MLP neurons of a small language model. Each row is named by its layer, matrix (gate and up: input weights; down: output weights) and neuron, and shows model dimensions 160-287. Each number is 50 + 15 x the weight over its row's rms, rounded and kept within 0 to 99. A neuron's up and down rows have the sign that makes its largest values positive.
After each neuron's rows, "fires on" lists the tokens most often at its 100 highest values on Wikipedia text that the model never trained on.

L3.gate410:50 54 16 61 53 48 52 37 29 62 46 80 57 38 85 56 42 33 57 52 46 44 73 52 50 12 67 52 52 56 65 18 45 72 60 51 36 50 55 63 35 52 33 63 47 44 65 30 39 32 30 64 44 53 44 52 63 58 46 54 54 67 53 68 42 64 33 50 19 65 49 69 33 22 99 64 39 72 62 19 39 56 30 46 57 54 61 61 34 20 59 52 54 60 30 40 44 53 38 19 48 58 47 73 54 49 44 62 30 40 57 43 57 53 79 46 38 38 63 33 66 10 59 62 39 28 22 38
L3.up410:41 47 31 71 68 38 66 48 30 23 70 54 61 53 80 54 53 30 28 47 72 52 62 43 60 31 74 50 48 51 70 22 46 55 48 12 61 47 54 97 67 36 37 43 58 56 51 50 50 38 37 37 57 51 49 66 60 67 54 41 42 53 55 62 43 53 59 65 33 44 58 61 42 43 59 58 55 60 29 18 49 49 11 45 53 44 86 56 63 21 64 29 43 64 40 60 49 62 52 49 36 73 43 71 38 21 62 43 31 37 43 38 60 61 60 51 44 59 54 33 68 56 57 47 27 38 35 37
L3.down410:38 60 39 64 64 40 52 58 50 50 56 46 74 58 53 66 57 50 43 37 44 58 61 43 49 52 38 76 42 57 57 70 36 45 52 24 76 54 54 74 47 48 29 31 27 36 39 49 44 33 37 52 34 60 52 72 65 58 61 42 44 24 55 61 49 51 61 48 55 55 69 51 62 36 38 47 38 49 55 45 60 51 53 46 52 41 34 57 56 50 41 48 52 35 19 48 50 36 37 46 45 47 45 52 73 17 62 00 41 38 49 32 49 26 58 39 44 77 45 32 31 71 60 52 29 42 37 60
fires on: " where", " Website", "′", " million", "±"

L3.gate440:57 55 29 43 48 36 55 63 38 41 46 35 68 30 45 54 50 46 65 40 37 80 34 29 42 35 31 42 63 52 68 61 32 85 77 37 32 60 75 38 54 54 58 22 42 50 65 53 50 71 65 74 21 21 48 41 54 52 36 72 18 16 35 51 00 74 14 48 37 42 36 60 63 61 60 62 43 29 51 62 56 42 44 65 59 60 62 69 31 44 83 41 72 61 24 43 45 49 13 44 77 47 29 69 44 68 47 56 75 12 59 45 70 35 67 51 17 49 48 34 48 40 68 72 68 58 43 44
L3.up440:59 47 56 88 59 32 78 56 58 44 46 24 63 44 61 33 55 30 59 38 52 54 47 57 77 86 28 31 42 54 45 35 50 40 52 49 23 37 44 16 38 54 47 45 82 46 62 42 43 64 32 46 57 30 68 58 54 33 64 69 78 75 65 37 25 09 39 21 32 61 34 58 32 38 18 32 31 32 57 72 56 48 45 31 13 49 34 50 65 28 46 41 46 56 44 26 47 66 52 27 52 42 41 17 35 56 53 59 55 56 53 56 62 78 32 79 51 75 46 46 57 16 39 43 87 42 47 51
L3.down440:39 52 68 70 46 27 28 47 74 75 28 49 39 37 53 16 50 40 66 67 51 63 41 58 53 47 49 39 54 59 50 38 28 36 54 43 40 36 66 40 57 72 51 24 54 49 60 41 22 71 44 64 54 36 59 37 60 31 42 48 36 65 52 58 40 29 37 55 52 51 22 47 54 48 45 63 52 43 75 58 55 50 74 31 22 49 40 51 62 41 54 71 41 62 34 27 37 87 57 85 54 32 61 50 29 51 45 00 63 30 61 71 53 61 45 51 37 71 34 26 53 35 35 47 71 32 64 50
fires on: " that", " This", "-", " this", " which"

L4.gate939:62 40 52 44 44 35 47 40 90 31 54 49 61 28 45 58 30 48 39 69 54 61 66 50 49 42 44 39 68 60 76 35 59 48 84 39 45 60 36 51 61 53 50 48 22 44 78 72 58 52 53 64 39 53 65 52 57 22 37 43 53 62 48 52 36 68 51 37 32 71 29 53 31 39 57 21 48 32 30 73 82 42 35 55 48 53 60 78 18 72 73 55 68 68 30 58 62 70 48 53 83 42 55 57 57 51 64 64 56 45 19 52 73 51 31 63 61 45 35 61 63 67 33 43 32 38 71 51
L4.up939:31 37 60 34 69 36 55 52 33 55 65 36 46 66 42 54 52 68 57 41 61 35 54 57 81 53 51 41 59 86 35 42 19 47 36 32 45 23 50 42 23 49 21 69 58 57 45 56 58 30 40 21 86 40 51 49 68 64 55 55 62 63 42 42 42 36 44 66 16 54 51 39 52 36 50 35 34 45 68 57 42 46 22 38 73 57 60 75 50 58 63 78 52 55 64 44 75 22 66 75 67 53 44 64 54 44 45 46 42 50 22 54 42 40 51 31 47 37 79 57 40 36 66 46 53 45 43 70
L4.down939:54 46 29 44 41 58 36 42 57 30 61 74 79 29 66 36 62 71 75 53 38 33 45 73 51 54 74 27 44 43 44 78 36 50 46 59 10 59 22 33 40 40 50 75 36 48 37 52 25 45 49 42 71 36 50 44 42 46 53 65 28 75 46 78 43 56 71 50 49 76 61 47 57 63 53 32 63 74 59 78 56 49 55 35 58 52 51 59 49 52 13 20 35 53 00 49 74 46 47 47 49 25 49 54 40 71 48 05 40 74 66 27 50 66 57 63 19 52 74 52 41 47 14 96 41 47 37 45
fires on: " that", " |", "l"

L3.gate710:69 59 54 69 49 37 49 53 38 56 32 42 82 44 25 55 50 74 60 68 30 66 28 62 51 48 53 33 48 38 64 54 69 58 76 54 38 58 37 54 41 53 63 66 32 50 64 79 58 41 29 57 40 43 68 33 34 42 54 64 52 48 54 22 47 62 43 51 18 64 89 55 46 51 22 53 48 44 25 79 39 75 46 51 55 33 27 45 39 55 63 37 42 49 29 61 58 49 28 69 49 57 36 26 39 55 23 59 35 68 37 45 44 53 24 50 56 29 27 41 58 37 45 57 64 43 48 80
L3.up710:57 63 63 29 48 22 45 13 53 58 32 41 45 58 43 49 50 40 42 41 32 60 58 50 54 44 42 44 54 54 56 49 67 62 64 64 68 41 38 78 64 66 38 44 55 53 50 40 69 73 32 18 62 55 50 36 31 52 66 42 69 48 62 44 33 41 53 41 55 43 28 65 71 36 27 72 48 09 83 54 52 55 33 59 22 14 39 67 57 51 74 32 65 30 50 70 67 36 44 46 46 52 31 28 42 53 41 61 31 54 42 28 58 54 42 64 48 43 75 40 47 55 66 22 43 47 41 41
L3.down710:29 48 28 14 53 37 72 28 58 30 52 46 56 47 44 37 56 68 74 47 50 58 43 44 67 43 21 38 39 37 71 30 27 57 23 73 53 47 37 51 71 76 31 55 17 50 31 61 47 59 46 63 34 32 50 74 50 53 45 50 65 47 46 30 46 53 73 83 47 74 65 38 42 50 58 73 15 53 62 74 35 78 63 36 72 51 53 75 57 77 50 43 62 63 54 50 50 49 35 58 44 42 44 27 50 35 54 22 38 50 22 51 60 69 56 42 47 53 55 57 51 30 67 42 48 54 36 47
fires on: ")", " or", " and", " –"

L3.gate816:21 34 35 26 64 32 58 34 55 52 60 41 74 43 25 54 56 57 57 61 33 38 60 66 19 49 43 39 48 35 30 43 34 45 47 62 35 42 63 50 80 55 55 44 67 73 52 67 39 48 47 51 54 63 41 37 55 39 86 64 61 58 65 45 53 43 71 64 56 71 11 48 73 62 35 74 54 58 57 31 46 63 34 49 52 47 62 75 64 78 74 45 40 56 38 86 45 50 50 58 51 42 51 53 43 44 35 44 77 27 43 63 31 56 60 33 49 21 50 59 51 51 51 85 57 40 45 45
L3.up816:65 40 34 56 53 33 37 40 55 22 50 48 61 35 74 55 39 58 61 54 19 41 27 33 49 70 36 47 50 51 66 38 49 43 37 64 55 37 60 67 73 63 45 61 40 58 40 51 23 64 36 40 49 27 30 56 51 62 42 56 62 36 44 60 35 20 67 48 79 35 83 56 55 57 51 62 21 51 81 68 57 65 45 66 51 56 49 71 43 66 83 70 37 43 33 47 31 71 61 29 48 24 27 38 48 77 01 54 41 72 39 44 40 54 46 87 61 36 35 47 24 60 25 50 75 37 65 60
L3.down816:59 35 66 59 40 42 25 43 56 58 44 42 61 57 71 41 33 49 50 83 73 18 87 13 91 14 41 45 54 59 44 66 22 67 19 59 48 65 26 55 40 34 49 40 53 41 60 43 52 61 37 72 46 17 42 40 68 67 43 34 61 78 44 21 34 32 68 49 65 77 37 55 76 50 59 50 22 54 39 38 50 51 58 53 41 63 36 43 73 58 54 91 51 48 64 44 46 44 27 55 32 46 49 42 33 65 47 00 28 56 62 63 42 38 76 64 53 50 67 64 61 46 90 52 66 49 49 61
fires on: "\n\n", ")\n\n", "\n", ")", " AT", " –"

L3.gate944:39 79 65 49 51 40 30 65 56 48 29 73 45 77 50 61 56 22 57 51 47 65 66 67 65 40 27 46 43 50 33 67 34 43 50 49 66 42 59 54 79 78 41 32 36 52 70 42 73 39 65 67 54 50 62 14 64 48 39 45 38 40 53 58 44 41 48 62 44 44 49 47 70 58 47 73 63 54 40 73 53 43 53 53 25 47 18 34 42 36 68 65 44 35 21 64 47 63 73 97 43 45 67 46 66 52 42 62 60 76 43 34 44 30 50 30 26 49 59 61 49 39 77 44 33 53 54 54
L3.up944:40 85 52 45 41 56 42 52 64 47 46 60 50 56 60 50 74 31 39 25 43 59 59 48 51 46 59 58 30 41 51 62 48 61 34 40 31 44 56 40 56 69 55 52 36 50 60 31 35 29 70 52 53 43 51 31 38 52 50 52 39 35 66 43 10 56 58 46 54 44 41 52 55 36 21 46 61 39 68 33 45 77 32 50 00 45 58 55 42 70 40 63 83 64 30 66 66 42 30 40 51 66 84 31 65 43 57 56 63 50 60 51 29 49 54 20 45 55 50 47 40 40 53 34 34 57 74 65
L3.down944:46 61 67 28 34 47 43 51 59 53 53 39 29 62 76 79 68 35 65 58 39 88 51 53 55 57 47 44 37 41 31 66 33 59 60 47 33 81 68 52 72 05 49 32 55 54 87 44 54 51 46 52 47 42 35 28 57 64 59 43 30 38 53 55 38 58 39 43 74 36 63 56 81 53 50 39 58 65 43 36 54 45 26 36 05 41 31 15 45 76 59 53 51 53 24 62 72 59 36 77 44 55 56 44 80 38 09 44 50 43 68 53 63 71 52 37 44 51 50 76 60 33 45 37 21 65 44 60
fires on: " n", "N", "-N", "-Ch", "-ch"

L4.gate960:41 44 58 67 73 07 69 56 82 50 58 53 85 53 54 53 26 48 47 61 34 54 44 72 58 54 55 43 51 29 29 60 69 28 76 36 43 47 41 45 52 76 56 25 54 31 54 52 35 46 31 68 60 39 55 69 65 58 23 42 49 57 56 65 52 29 43 68 54 68 64 37 30 27 39 57 41 27 56 54 42 59 44 26 19 39 19 68 52 39 45 47 80 44 31 51 71 41 49 69 44 47 31 52 58 57 58 55 38 68 47 27 53 51 58 58 31 46 71 46 56 38 46 64 50 42 32 46
L4.up960:56 50 67 52 89 04 60 60 39 64 64 56 46 84 40 35 74 76 52 44 65 45 67 69 48 77 77 55 56 71 37 66 67 51 46 64 45 46 69 46 88 52 60 21 72 47 34 67 35 33 37 53 42 22 40 38 46 45 42 41 49 58 70 42 58 68 50 70 71 37 58 52 63 28 54 36 35 46 66 27 51 22 70 30 54 62 56 37 53 54 55 59 57 49 54 74 41 32 61 28 37 68 47 37 50 56 55 35 59 55 57 35 50 56 78 75 64 66 56 31 66 56 55 38 31 52 49 59
L4.down960:65 53 48 62 32 59 32 56 64 38 44 65 33 52 42 23 56 28 40 60 63 47 54 70 59 57 60 63 56 47 41 81 55 56 46 48 87 39 66 37 40 54 58 54 59 47 43 38 55 37 43 59 59 32 28 43 44 35 54 33 50 51 52 39 37 51 33 27 38 70 46 74 62 40 68 46 74 78 49 46 55 23 37 72 80 34 69 59 52 36 73 61 48 67 44 48 38 52 75 37 60 36 47 56 49 37 60 00 48 67 64 36 35 64 66 79 48 63 44 72 80 62 41 57 57 36 46 42
fires on: "oc", "es", "ap", "ay", "r", "ion"

L3.gate833:79 44 43 65 41 57 34 63 07 33 51 38 47 48 58 52 41 34 74 68 39 42 40 46 56 91 53 29 14 30 83 28 63 52 33 51 28 54 39 89 41 46 55 58 39 32 58 52 67 34 59 42 48 59 42 35 27 44 55 78 28 58 25 59 40 38 59 45 53 60 41 70 61 50 72 52 43 59 60 54 33 59 43 59 65 47 45 62 46 56 38 59 30 26 29 31 47 62 30 58 44 56 59 43 46 56 71 65 44 53 61 57 37 79 17 25 44 41 14 54 54 73 46 51 50 36 40 43
L3.up833:60 44 41 84 50 34 69 48 50 61 58 45 52 66 74 40 45 52 29 56 68 39 48 67 36 36 47 26 49 29 49 31 45 82 48 27 50 26 73 55 50 53 62 31 65 59 47 47 55 83 39 35 43 61 71 47 54 36 52 31 50 40 54 58 40 44 83 59 26 18 81 45 61 42 19 58 61 69 49 39 56 33 29 25 44 45 59 45 45 36 40 39 54 65 63 32 33 48 52 44 35 38 40 56 44 59 59 39 44 38 54 50 60 55 38 39 42 49 70 32 57 52 70 54 78 58 49 26
L3.down833:43 46 20 40 63 37 41 38 72 44 49 15 51 52 50 34 48 37 72 49 50 40 56 68 58 43 21 49 38 45 55 80 64 69 51 57 50 37 46 33 37 51 40 60 42 63 58 55 35 66 36 43 48 44 84 45 43 64 73 56 60 34 34 42 57 41 58 44 42 47 67 34 59 44 48 54 42 11 44 36 58 69 42 48 65 26 50 51 50 28 64 68 62 40 22 59 71 42 48 36 39 48 20 79 69 59 64 00 24 79 74 35 26 39 26 57 45 37 44 32 46 31 47 32 65 37 62 81
fires on: " –", "–", " and", "'", " History", " di"